Weights of a small GPT-style language model, trained from scratch on English Wikipedia.
Size: 9 layers, width 192, 2 heads of 96 (1 for keys and values), MLP 384 SwiGLU, vocabulary 8192, 6.24M parameters.
Training: a variant of Muon for these matrices, 331M tokens.
MLP neurons of a small language model. Each row is named by its layer, matrix (gate and up: input weights; down: output weights) and neuron, and shows model dimensions 96-191. Each number is 500 + 40 x the weight over its row's rms, rounded and kept within 0 to 999. Numbers have three digits each. A neuron's up and down rows have the sign that makes its largest values positive.
Before each neuron's rows, "fires before" lists the tokens most often just after its 100 highest values on Wikipedia text that the model never trained on.

fires before: ":", " |", " –", "\n"
L3.gate35:450550584433526523449478518430479524511527522407451546471498517515511537476425512468475526514449493488477512508449486551487536536524532508494614507553474500418495505518517512536529513611550498494475480428483529544488483502443466557496586534497527501494521418524426520435533483510385560504
L3.up35:418557524522457502529494500525596466465478535440538505470513550527540481457504506507494517532458526454513424449504542539501491528466444517471436538478539506489533455488467546564474513507599568559558524505408544589531531490561540477502461547563484488523481565491485476459492469493385470538
L3.down35:482486455482492571502492428475477489557470490495486569446498492558508549502435507563453454503486508398475523492575517544522521551499560444483474516545508511467532422512525493484474517533526503507471490500526486521535461512511454515529518568477512499512428521535457459479448471495498478414

fires before: " |", " of"
L2.gate232:475518416497493448412506507487518474461447539584485519544485439493458509498515544531570513477466424487492464479458505554519503524539448461458470483410536438552472412500539509472504473480449460583469501459450474512413498476517469492527527547513496497533460576466467472472438493481513472513
L2.up232:494542507499490517581462491496500538453488555458506513563575495564458568460524468504553481532520512526477543488520498500459493590535433450517454477441496503462477539457511552451483492436507530576524501548499456487445570478488487546532576502458542511473449458511503456546466504530547474555
L2.down232:497545460586516467500549552484496507480453480502454479494493564584465550525511481539466513495550452519548463497482422478505494564581481397528443497486507448501595539371527525477501529435520574485514538496483450528465504505441506542494560445518513585522474493473536532517458567502474526578

fires before: " |", "\n", "---|---|---|---|", "s"
L3.gate318:592502473511473468511466450479464483455517571519505509539568527479503495543542557513466527541500551408420547471511457494498489470525499505414447543442438481465500491509437492555511491521482469472413531518458489541432535494481474551478515596445532495477535507530480485472443541452512544465
L3.up318:508471527545474529493437486506495545515511581472465505595530530565507556523454536485513450495524464500484569503508514483448579493456452436412472475498422495484506496507428558547413552477544518458497487473428472570492530523517476462406515508473503551550460512446478506499476404456511473483
L3.down318:526521459482485394505486502492490523463510556503566451489484608472540489554496559410569547452525491474438492433555486456513565541485476495493474539528489526417499520489476552414578523500504505525509553610469491515488454497528514558498541565519540477456525504510493531466447574482502547506

fires before: "0", "2", " |", "1", "9", "4"
L3.gate317:469594462488539546509492477499521481509585506501508514523463516518497483412488543552599500479530536501458485530548497498529464510551562480529557440511547480500460472438503526450447433522500489576496500441514450488491499545523487516525534506443500464478524485487504456444494543461524502576
L3.up317:517519474537549523489538455528464466524516462452504499520512469544496449504390489438459507527415494573556480512513553513499506555445466535439432474521501505497448516488415529501465462465507578509507575473485456559487481542475433489529528504460495471459483510559490456439473518473481491472
L3.down317:405580471491530503490538464479514531467572519432485509477490482555468502498513484485497517495491535425503533583408448460480454549470556491488536588486491507450552506429494607464464536482480446514515546474486447540552508440530486531498459453501514602499496548490496496497479511550558504551

fires before: " ", "\n", " +", " −"
L3.gate132:572414475535514532567486517487437418491555519490448523462477499413548547481477456518483550475481500480481442501501562477485474472548459489453486539504532457456479477560467409566503533499529529484611477505490526580538463506502473529473578545491459422537539452488518528440462495571485588513
L3.up132:549456541509494483513460499432439478518525457579482398488435473468534591503512499487432540456464467561456478541532539339466492438517419494502393483529495492504491531523474426519517482487444483546505495497505480520480542524471464462438556532406440488496521568501477521478498539524507484431
L3.down132:532468481420549559497469526485482458517510477464535591476488487536519496500469500472559440479542496538481471505576509486471443514562551496463456471510502490521468480518478551473528506435463467575609481578493499406492435535492524467437494430493519507492496492580439517475478525476463540419

fires before: "|", "\n", "."
L3.gate361:526480423419529526554554474440492568448534429541516502443550453493545411483532557493432475437466477480484464473471487483524443500519491519390472417520525534491499478486485556455433488492493488525482468547531474461513465454548548507522508571571469494495498461526516525456547596552523514482
L3.up361:550466441440539531479556513415475541484550525550472445451529419551514487482564542539505497420520468526484439465456511496465482528525511572455502487459507487483503430525491462497502534498459496545485499499533440456533508612494403452544504463498563548434458523535556489472512558597519533562
L3.down361:493437484524523526523559559514468421505462595531485521531509402515495498445483517493511525477505470519447515542489491507503450483484507481440466424503584485545486484465559476510465516445514488476459500512578532450565448488464538542491499538493597491508496527581519436534492546479501503579

fires before: " ", " —", "\n", " |"
L2.gate136:471487524474564513448479581529441438488509519420522585514463501487486450523426562538449508569411472460447501514536556449554475477540475534442477528496510457450481460457491522524466508483490450502582526497551536548507493554525527470468580549474484463487514460496553516491527515574528539527
L2.up136:433498522444508522531498489523545569478476496522488438436512420498478391446504522482458433504442475503504579534479548511447483505450492526504561515402506557495526565481508449524495471489461519536493511514454493482545476479526482508523531536562566521517560530478608515467491535448503507573
L2.down136:545517507463499481492476511483524598456491529499478479477517480482447472429461455556455487468523477492558547543526507556492498497491429518517465447452417494479569447571507502541536548534485523545498466528458433528578562452510501683544517491505443536539470588525468530544542421443458545492

fires before: "-", "\n", "="
L2.gate204:456577557510580444497551496527462520492498454505477609508497561548543443461489560518453568492456504480487515494528579443563479549501513501514524477528529495499489538520525527554466529462475479545446501465504523528530506515443521506454551499518487407479460531544525567516493512524523417459
L2.up204:439544512488572528476561474486571573607521422554490578504561527493599536413488475504472499534543458490525521539601540436565500481498522509490522470526487463454445528551504549512482556519560514487497519459501554484512509562480543508430459552477546447492486520507536558551470569528473437421
L2.down204:555521510444465489489502520505495465518489452544504512504461494517473545548521428520470531464562493488572555494472457422470570488545503537507448498464516470446492431513540480510467442540483582508516490543484512442547570447562563503519549577466505508446455486525492522496540544517472530477

fires before: " ", "\n"
L2.gate74:564447443580495523397528466526516454425513476547556515561467491516382572465459524516539536458506495518505487475497497455561510486452519444567517488483501445511524400488493414505504525505560427494441473494504548499504537524513470473475507508423453471529443547508400488535523539536505530440
L2.up74:534487454513511486468533426506482512523544572473499525415455471526451374538498507494438544427492493509506513422512520479577511547521532597536572574434462439540550433542521454502471494412443486493522512497527576504508456540472467521502496574477545553479492438442519562504549435471561489571
L2.down74:487459432445413558460456497470453545476474569447544535482490474472518435469479499489449539461461547468458539424508475487529510476551502595479426573473556510440495521533485485468534514504534499440475541493445525446542507531538481487486423529511560522517516509490527551469547526470583450560

fires before: "\n", "==", " ", "He"
L2.gate253:508526448523491446477438491508490502435464503489523536484488469480523645458508522470530480462504477560390532469492524490514492432492576497507453507530502486512499470475484489498521450485532440523475456483521522484519440549433554504556531500536549511476568517463500412480527540512520536595
L2.up253:523559485511478525433515540533521455572490540513504575505437465570505443512383494554470441487529483463490524509542526471508478505380484573487438464521504425475488501405551541509413465515562469555443468543481517519522611523459469491467514501491470452524482475499494446493526430491513489510
L2.down253:486459497511570475526483526507490485519566493485497464521498495539462549490510487432517542522466511467449497539530539457541516499533546455479557557470496502548508599524449574509470447480491446470498578501480508536544521564525481549535532456609497531515493530494485592506516515557526463545

fires before: " ", " (", " |", ":", ")", "\n"
L3.gate83:475533531453539548531432475466447483526495521540440457499481483465457524450466498524410486533487464560464501500548542469439552467495507547446498467515537496488529445493522509517536524521498509534546472471521538463486569460572438484516450606627575473558510500548466537451474503499519528501
L3.up83:473563495426527566518453466393438438461556443412478513513540473450463490488463511428475523509502569464469513480503466493539513523482474500497453506510470560472520495413484574458492475540518432528477487510554477583440538473518519424485515432453497416503506559514542502503502486458575474465
L3.down83:439491552442449477484582526489515474438479446504574541586525496454475544549465550470528448500503556474544425558433485565527520531552483518502499423475523516510527380461460504541504421453482485461447468441497553576485513488582456563473528563501442503522527511502454508550519447488479564493

fires before: "\n"
L3.gate47:492424519577503496449482538394485564516523465515522469468491437415450522446561469479466472497562449464527503527474508433544559521562498548517497473487543564549429489490504452544575425527503460411468451449523555478522410463500501535567496477446549532529484486512538491474480457486522480487
L3.up47:519494483578463494592478448488456538507549486438475484529452513598443555450496494417538504504526511499476523571511481461566532523519529543476415501497481524503466440459500454504502455539540498492504504605496488571533500517465496518470522506547414527513534466568561494597456511560481488546
L3.down47:508581488445451516478461481496518433497506496443540491491481483546548517467525536535472439483515502492435488476539450615531450452448464507521528501487481539485473543497532480490507498518535535559481549522542495419423550480503506527500526513524524561483477512409462464475508526513521441536

fires before: "\n", " He", " The", " ", " She"
L2.gate89:501511439470517444486478567507493518513496498497516539442496483507516541436475503539509550488507485504541542532511516400476465496505501484480500448547539467502489514434499479559564517437598494599409505525552480445485494499492504415492511525537543357471473510516513502477507567489498444568
L2.up89:523450474487534480530497540573426506466506522548575522494479395525525522482433523556444510529534480494535532484445508412501551543505513470475533487507521495504541475505501528503539515501571508575482527536540565472496461536470509445513588531553614377497455500571503470501558548500548523598
L2.down89:448482554441511431543545508497499506527491531460543521492531470511451531492515506447539474514568461529483459528490488464472469509462523608456476432519483532485486525471569591485518433457527433520460569494476515457544436555487529488550503446495540452474468522518546510467495517509572491472

fires before: "\n", " "
L2.gate304:522521423556482499458474572456511510499490503473542526500494482513498538452487577552524509493481546478527506485481475542457479482508494509532529514484482529572516489503447533499518505470484482470550497482539474430533446536418529482572434454536519455499533539490504496507485487444504479583
L2.up304:589541509551484532486513524491520489517488478497458478471526446492485541482514535394445493457503553495483457509521469495455523513494561466510543530517536513547565487501562484520505493506510543478472450546482556457504448389545505469457410540495428485463507495504587504483524550507505486460
L2.down304:489441462518453488556539463536446443533495491551511526452531533510559481530540499525484452499517527552529460557540500473504536367542515428496483519552515564508532568461526449484544543552505556504526482536521453481412539471503606526491452464465522552481546483433425500496551523460423531489

fires before: " |", "\n", " —", " "
L3.gate191:507534531351504466582454577475461526453483437457488397548545501512482432503545528491460461532475518520508470490571459487512455519536456519505448510502529510501409563560521465493543477520529583510513487506487468501501518515523464498468581486423555447485505512480512556495427489509471572557
L3.up191:509490516412581530454548517485518531484574549587513520546509442495527459473568525516502521511537448482520528596521488484499459478500482574415472516531462437527537487533468536459522497503467444490501429529507480457469452564501513410511518526483519370451500490500468501488477510461448470518
L3.down191:457467563534530532445545484452518432474511507469527469506528491540488543515501468417491591448498476526457496530472571468446498518526420535539506482413528463535489482502471423586467486469442500523538518435470525528538443476474521571487499491467545528493457504450457487476539519514471527516

fires before: "\n", " In", "'", " The"
L2.gate180:474438443558435429535485551508489510457501531517476468474468470505516529519488493512514533581482463478498473514483471486506427496519540564468518546531452511459609470508511508491549508526461451532552542441459523487494495543527561476509489466467545465498532559498507487515512486477442493572
L2.up180:533426487482550467519547563575440557477534463478429526497522443540503492540468428494554469506506507521524482563592441459466481419552468491518524473449500585487533526509519479579518558487543488561472502596453457475501460459526506489491498495460576552487590480511563478508549477499452523501
L2.down180:441466504515501511542455497457507497560560531507573525513510496562471494512511518508449467458484504538442508496485558541485566631446491522543481519527547522538467553498595495537497476537461550441462528438541521452535461508464553472505588475494474413501472501504453540461412577459533434482

fires before: " |", " (", ")", " for", "^{"
L2.gate181:505538441498425520559480518472517431519450533466490481463473508510469469521514465454499544488440451570476531433511452507429498513571481479496477518500506463456492437494489510430583499524500542541530510523510527440440518427580483514450513455534448440461514534546505473505449519496465565522
L2.up181:470474516459502545490488474546488560532478461491488430527551480516518493541435415464528478482460447562433553515513450539487484454485449422453518524487508586467509516505484505472421511485502497505574521510529484446505494460573513502478519550480483495499453513418461474482458461513485565512
L2.down181:441472481486448585466476465525479493479472497500523528523597460452536396479480527486483516433455568552497557512489490485461590542477517469442547492495492489493479518465516585497475449507523529478534474483562546411499480471487458526522447478548513452506521529483479513480480545501438589519

fires before: " |", ":", " ", "^{", "s"
L3.gate135:499546529477474520477474543421513498518470485515546512459557495443464557471567412477453560502596549529537507552539567515512481554461522459506454479563501486499542472531479512542470451501505445515579521554478491451453492392530542513582513507528548495491506411526525485500486531522516542451
L3.up135:377569418492539524497436522469493506461477487454500500465500476439504566504532470482452533522508513494504549547418512516472443504518468481484518482518451509463548453490520459411500441521558467501531474495462598507448491403478518509519515476573540569532456489518495427444397499462526507515
L3.down135:531451483446478536452465545447521529491509518487534463384552482475477554565474484562501608455543509535514476506504501540462432542512456488419447459520509488455452616513602607466494524445569535508521468476472477470506511472544494505469510495452460462475491464524567536451476512559483506532

fires before: "-", "\n", "=", "|"
L2.gate51:485503508416459464512565490595512457538511523571484593463514516559542450535501525485503487502588504507477517527480582468439462516527489464529528493524560441475434554531527489493603486576522531506501509505485512507487493472533540575408525504452510483476557499484469554469572498503530521448
L2.up51:482520416528507552503429608471443491538564486470568505452445513518501512484508440405459524442563574490568557558505539497530460547478506561505470462547522492513510485498536499463522502429525415516448453492496564525477513563476531519504468510495500508484503498534548546505553589553579450529
L2.down51:496552503492489524463534538503520480518501445530523567477479519465506480484509558491509442411517479470489498495529489468491507544514509463463511522468510549443423518535523500550545490461479530492534514522494503497495517464443516464558456509432507395584466545400596448536465521481516437515

fires before: "0", "2", "1", "9", "7", "8"
L3.gate175:466563525433505478487538546541512519534473486614544533490484492504486505481502506510455510509528396524480492509527522488565498539513439576454498446513488469521520467527454546517536537536558428452537576523473533549398535515498448553464421556537513474483492507504471527476498469541395467485
L3.up175:512508489543469451465546496487426545619494501548494531489494546551526560483441445442519476508577529569572434461497526555528482481557538460460524438545493493477473490420509542469519486460520485470546532459472497462535532491529569462501440447500409469452523550464486466508448552571564480512
L3.down175:476420514480499459449523506509520476410543465448505442532509446476483512515517522468482498507462473452506513544463463497443477528520466371557478515479478504450575314438476471456476480520458538508460474448510537491512511508549500509508530484452533616555517472478421481432498504464471524516

fires before: " a", "\n", " is", " was", " the", " an"
L3.gate209:489464484511485527451499502526505467503509417496547478461449504431482474536552517473548510493507463491422483537491478552510516527576441524467510495491586504513490414537462551533522493499520437459460537463486477443503577504543513523565483481501554470497454524489533510520480505427447446577
L3.up209:437508523499568535470485386480485486498501508569515517524433444450464528469448489576563555533460469567479458472516531426456542509472492506447479509526531464470543439553468532475497538494461464508493501495511519490398507561481489497473509527535562454572468480478497541533448519503503461586
L3.down209:486516503515524513550440435456518523461481549484500504473432561458487464506488486514474484482434488449455478427479463559456497546496504450506471577569454525572533391487465520551531519528526466513484457508484506488473546443464515505553518475537470397583522495491508524494494546492402436513

fires before: "\n", " The", " He", " In", " It", " She"
L3.gate186:459483446473588447490544543523506458432494467532576560573463472476564597441464515546487478530535508474450530551504456456485514550543479530479421501530563501558457516487562492510552524481553458555498530486563527476488462570488566447469429466524583446488512517453523481507531559508507516605
L3.up186:502485473476587484507518493525423522492463535530577592511488524515574500474516493459453448496515481471526439570508505487454540506534441481476455509538510595519513505560526502579475502445485458521520512426526537462578464510471432417513567475540432467470480471488542483498596557572537497561
L3.down186:432489456507555531480560526530457487543534560481452488535537486400502502509496553551447535464475490529503548511486499541478421504482540551436514499526536534518514535482599605456501523538546539570418497528470513451484519485506475502528538506499505466475458615506498494577458560596550436552

fires before: " |", "9", "0", " "
L3.gate310:509489394485516499424508457485522535507492499462514548499522545434465473505580597534519530468479547482471455500516499472465508528476568540506513469475536483449485549448512521475493524404462462502476500477511456418467476500524424493488501501564515483467558465536529506545509539467527519486
L3.up310:507464514469470495431539533519578506445463461514485574516510432462514446493494545472500553527489538495452499558455528483514553558534520602419427501496576496449533566496492507549518504553476466475535512505555419534532500569468479483516491525564449472487589493466472524515470539519524460450
L3.down310:462478561469598520628474498434536497500431467503523537555475495496493541475488499495524469566474472482531469511476523548517435414534473470543471500552513509517534427577523515516496519522593502515479487476504563561508445548494565492523508538494541494470465478461462519391469525480552526518

fires before: " |", "\n"
L2.gate269:570478466435476547489557488507490493428485474472548507571478452440458566607443502524549522464479513563454482423493556422468481517542490431502489552446465507524593484447481468479424505516546525485480486442428536494477475520536499573498549526423512550492493534547492545477479503497540516470
L2.up269:488465513500493516400554527460578474503512524419465465512432478453458520493483497490506458498467508507533482500455565483497475552469420473534489485442583512544554503492505520435482521567485501507566546518490491470507516542509434495431529524462494544531577482484594525520500540463565501514
L2.down269:484485456494496472564527529539486578458557460559446554564477492452502457618535521525479510445500510549527433536508512432498533526499520470446483531523528492521584533477465495566493481450553575471537562547554554427510570505533425531573563459471499477472483565578447592519526524475497474558

fires before: "-", "\n", " of"
L3.gate300:473520462487469498433522472474527455490511546552521518498497493484494431589526531485514438390544447472514555462537487496488548559494489576478432491516502468529474509485519533438540513476515506524507592501560525467480463500568509452486397483499483448501478494549490507519444561482501516524
L3.up300:466510517457442475535489492512509496501561466532513563471599551536494462522578529512546491405527546437508530515476532466500541558521529485516479575483500480548488516517525488504530523559456567506496447538562454563561492436577421499547482513448581512492584453508536493518425536472510508474
L3.down300:490526473511571484481499493442525466494554457521446472478459527451511537502515521548497423547549558469489456452525539468430531559509547423491483495503535484526525486552571522460513460485489441540524537495519461448476527419487511522522481439409469506474478512457452492467516432512545549527

fires before: "\n", " ", "-", "=="
L2.gate146:490468500481477451515439547499545474477443477497515458438487562493552433494528532448486473497450511496460536465526592484523525576460503591455556514530518476504575438562482508469527504488490517506521528458609486422567506506484540471561458528510461433535541496559489485537429561533518482535
L2.up146:476491524515531499542462461520521511464468490492504493581521452511464483418483450486511470464549423513441490505524463475507498521480525517557533471517505487481489472491534486505534476536531538504429512547524520426524504458502494479524521485562533426466490422413480488426511499539446558522
L2.down146:500443447521482441515550491481531486551516517489468490549496470514486485418515537452533507479443520536519511485518498566522486523503546483543534501471511492438465534421566505513534474550575470513452458536460523514467477507453517524513491529517526468454505471452446465390548534595439527593

fires before: "\n", " ", " |", " is"
L2.gate252:551507533436463520472484419515488488476518448552500561437493477457453504540494489494526480510441514424507463519513474483486453456486488510463456449446501453486502509503445466494509455501490509545598406516508489443507500465523447549461511481460515453471461490537482486512496507512495446420
L2.up252:473559501523503521455529545562546518474543466521527478525494432486466511527488528524574455531455569518451448584590491528446519606447498483483455529523459488489515567545503542513543515484497510538524557482554557405482524500492425559431565523500550514522498485549461578480516481494470477523
L2.down252:533490586511522467472527530431481528499447538550484498518480539548554555463516540481489577521500465589424479463484503491468468466516535539488523474516504446532515539439433522528550421495551420512488478498490511483540461513458491569505557481539482484505573475519526494544543429522473472474

fires before: "|", "-", "\n", " download", "ner", "\""
L2.gate72:504514433495530545497482485499573447479493513500467447473536557545525486536478441437519475506502515499589516502502555519447465570448527449454417579521501514503488463594424528481460482534427554472503501466491547456471463566530529512485445450499497561495471539515529543590572523472470493508
L2.up72:555519475444542475468484550475475434492541462499465521519591487466532536443480566466500539467537424543517546526522520377498457578541530544487490492492485511443560484504441457511565535436469519446485444554512518546409542542481473558489476537424487546419496510520542492502529528552539520520
L2.down72:517531463476502519467600541494430504519467467494408494549495555474494463447524568493443503544444438522425464472496531482542481513500523544502524477516504447554499609442523525507444477427462492502460501452506523370510485485495499486492513439511504421530489497523476495425448533511501435471

fires before: "\n", "---|---|---|---|"
L2.gate110:503580478489490445464503483577497506500445498507514479439519534427531517535428500494561531511406501531441451424500525467432466524554489470443431469397517440509529467526425495454519496441478438514532529446562491418493444554449457499458535551506508454487484482471460533548492495576482543499
L2.up110:555509502469495544444458586464412506531549526533450549442491510521444512520437499503520557433523493524486547518559457417492464474461494557565473449490485489453533465486537515431500534452541529552470480623511496492557517530537424446464591507493480509491496496485518481477549556553529546508
L2.down110:522528458488497508510470547534397575551548482509469460555527549472479535539509476433520499446465530541431524510571533478411439540498500527462401443441487530531506513467488507507499490436531471487499488450487468498529480468522543487469588512473596535498548495427525507487440500536493514485

fires before: "\n"
L3.gate128:501510476574491500481510461582427496508484548460460559566533469507489508430424554468471501535465468426433579489500505509551477450490516477472499523484518494501494497546471455457466490541547451485502583587476523499478518517456482573540398459413526406537456454472470453535494532503512539520
L3.up128:568487463505556493488477477541507522509505513525496527542497437465450559473477495509517499466581537501491453611449445515510436533483521550499484499492456484511473458420475499477541527469538477489492529511493505547500538554520505502540535436551478554416479447500511530481514520590510577540
L3.down128:485446442485474499471532493489446495457451522483456458526589452504477459446456502451472425468511578468514557560533472531445503410515518475467542489497521492518531508458501519503551494476461444564569558503516447515501475512573469486552449510560533541474528500535527465547494485511490496591

fires before: " |", " ", ";", "\n"
L3.gate25:542576523482537518526399535499518484492466548454476562534493490504484518464470461557517508503455479487482490519496557555490447460544545526524472498594467533487443474384464516400451487539495487500538495466481486461492539522394486558452564499513503479512475467557496505458525505568451489515
L3.up25:524524519527564482485505549553474477429490452490462512517508438482525432509502516570434557540600584484485486434517520479508498439491494466520484484582546492461500505473502494506608488464497438442473467474554434496474496468595519438502479498493515528435523506542521491512529467542494499557
L3.down25:455475536548439537517424541457635506428523511535530472432507523486503462506496498479520514456437486513493475481552460540520500589559517504472508575463494511444525498507505515487481551493476607494483490492473493543556514494577543445495526533495536356589526529534432531516534496465482576555

fires before: " ", "\n", " —"
L2.gate122:528482509440542466516420523515492459487524488436531488479545422459475493506523570515470433443530487505455490501553534427459552484473529530499490504516507559521504456499441502495523456476516531498545472531527440484484503462416512516508531552421567449502550498542528531456555625575486481559
L2.up122:509469544440488493524446487451503519412465490444499488456513536532524481419445501550556537463449525493451473439566480506472499493546566418570513474457557552404507430532459521493555467463454522473501477425508441534444495507569455467490544495533509484526538496475454513515530576482476475427
L2.down122:498505473504515506484495550459504482450552465495533534515568433496498478526507480515480441460495503462472480497527486487512532552439546547481493468531557503507527471541522413507523529503503489557513460496449363540519460506462517604465489582498481497568524533561460521508477527521487470458

fires before: " ", "\n", " |", "4"
L3.gate322:465555467513502528514496470476423528476535465537462497591465439432514496515493532505504466488501464502486453513525498548497531543613528455463478472446595537457486522557422496482524481545429570433567489543470529465476472475511444487485456510479567478468534475495520533452456618491520564547
L3.up322:535508552494498468494474444473533507463500487457428501468407533493536541518464501486509577456490531541461500495556514521542441474478421479466468518489524499448479493527452475503431444555516489526474509506358479537497540504542426503445551470475548464533424516519450587457425563536445541474
L3.down322:526541497469490534469531582489512481510529479474472530547455502477481459498492485539466481434543477510502396484519563422368509526525520508398460508433504505543503644492401518493555401498494443474507492531436440532506464487531434559439489490493440493493505542522458503500462420507443535577

fires before: " "
L2.gate203:538498512515493542465468497549516502481545430481532530475487489451486487474501573514429601413545491502464522483492521414592526499570601556616550567508460524514492422500507457482538542485493475490424475501573541555512484531467517495498516498467508545489544493505532496555535513476457450536
L2.up203:500488543556411529473495481432591469466557472577512539554516596436526512478552489499437541542485470524528479553466514537538493525575482415475487577488502438480496485521493495500525531540469497463492480514487533498534494587491523515505488547453478496484450429471513509444545523552490593450
L2.down203:451448572527453468484517515474511469491595483613511497498486465467491503452534502446465545530470483506630472512470506448526484539483491482559485526451471546504468456538533533453590477520527497495462535491466520549556543449501532489531512528455539442505518466456548494510527508520547453538

fires before: " ", "\n", " −"
L3.gate71:553552552521432510464473515457453469524530476557498460480568436490427567484513596512477517455421451456525544450510521586443506549508524455494499521516471482567477575457427457522443436481499573512548434474556462510587517484498438532458491515536506427584538524568469552521520527417474491502
L3.up71:573480543479523476505534492509490447522512435545533485504438487486572491438550542504534538504444491475484467515477466468489493590479500539525542535514496447561438462493475393509481498494534516485516426499479410517539538456480434561469489498518438481543528524505449451490512487503544368438
L3.down71:477522467480465537512490588492433459449511433510513499480478487488418483523504466510460510476435390503459552442524552480425485504485513464535531453466452567451452650485566532504531574471521565530450480478496545436462486480502540441512511535468525467506453556474504509524512477498454490525

fires before: "\n"
L2.gate53:482546515514545533473486476573451522571492464467483518486529501477556522541466410541480448489493469477496472529474502529512515505482541478406488476518484552539569495550476560432496414567559450538515485500523451504504522516504513496471524503484485465516529530436525434507556432486512554454
L2.up53:493489527512446494477514448535483498546538447533559513464541517520559512553529501482500488487551424507482448590440510506514460491429521528468505511521437488450520428576463548465515546527582459500482537571512499549467474573449501479473516529454529520511541439463452485497519415506480446554
L2.down53:469453490503478487527497444571494539542540445527488489480523498466587529536531478413529444502442478514452497486442500483497448496480560453378512493436447538492520581556455513455589464487566536500540502503518447424445482497499519551519481471496567452474550469519552472491540503518499487582

fires before: "\n", " a"
L2.gate11:550566487512483535447523418546477509507455511500489470494506518481496588515451488505543471498451474474437461460568491468472555549541459410492538516433484477442528390495455459468554527501512470541483572449531490455504505548480472452490470511514506487503415473524471507549428485538501481489
L2.up11:511478478517513481512450514502509555544556532534477508471456501556477483550489405484493444510481409596511424494520474571473473484368499535476513465512480497520541429511525501491539516554592478456545567464559491483518482505452579538468541472490497502495462497522487510502439621518494516484
L2.down11:479485487533512458481514463578498475515394565545476548464468534525541440488517535558510506492497480488488504393500528533500449548506508490438517483538465540537495603505506458462571525507592438494480560499509479492486488474505464522497498459504543490490477535494454422572555535518479484526

fires before: "2", "1", "3", " ", "present", "8"
L3.gate224:519496496522511549427509495482488501499500461554412482488459493498510515446489468453471551468486471573448538551456459460471485524493521473573556481520499510528488543495408518506556563459544452473511510522554492506488512483373494538471505569441494443504426505516498438526478520517563427488
L3.up224:579552508501460482479485495543468481543493448587537564465502546577427520486484515459461509508479506502481471510572437436551454571509511513533536465540477521515447608458475497543494470385504400526520541519570514491469483479552495471473470468437483547518518526490488484569443518549506500413
L3.down224:455400442496479509593507520521441479477494505482552540531515574451557523561511531485522524467486501554541527468508447577489465458472508393511553497491470554539502450527505508561510443526424456488490508491496559485565507512535485510489512468406488533476504488522485549421504495502501529516

fires before: ",", " of", ".", " for", " in", "\n"
L2.gate174:494477457475530552543496572530489431496548500538547484547542438440507488506557565473418551510546517510453557476437434462520506466540505463493472509446486522470461536503481498508542482502474475453532440451488496440525436548471483517556431457546499492528571552499475556475586519484463505486
L2.up174:554427462496542479585462534505469436450486490486539454440560518481521498497484538468450498451523508555495511514448506511564473452541497486585513479532504487485547494496481486472503522563450489472483476528526466429511535576437485442556423519494458477477514543515494494477586551502515500518
L2.down174:494456502500443602526527503552504496538549606462492504507557540443497520438531555553459476522486434509551427538566473506503493425498492536508517445575521508541522491533472512527412502576466539480503507506516487444509538506517499493567452477521525479390509538520488484523468459486392492492

fires before: " ", "\n", "---|---|---|---|"
L3.gate163:498479493482503497491462546485538497558519498480467457454554521486470420472495478496460461478477554505417478505528489483442373449513510616452483531432497555481455555504501427476429507496454547480536463539474517546598483481468576507381550570472528554533515547546531469467481484522496571562
L3.up163:554530483487512527595506537495478582561535490534507487548474527464504541442483490477493461536453463558448468566490491480437490436428528469512415533532507472502467561445426442503447528440468537550535484504457524482563499491472395502468510586511496581595568544461502556485591495448509502512
L3.down163:530474515513529493480490518518486514519524524480553473454467486537495557485509473510472506457512508537577513488486475571517487543475473505472475485478500539494437456546498537499480511397461522468478474604515417558538525493476446518521544368470479588441451470579475507473518455492502535444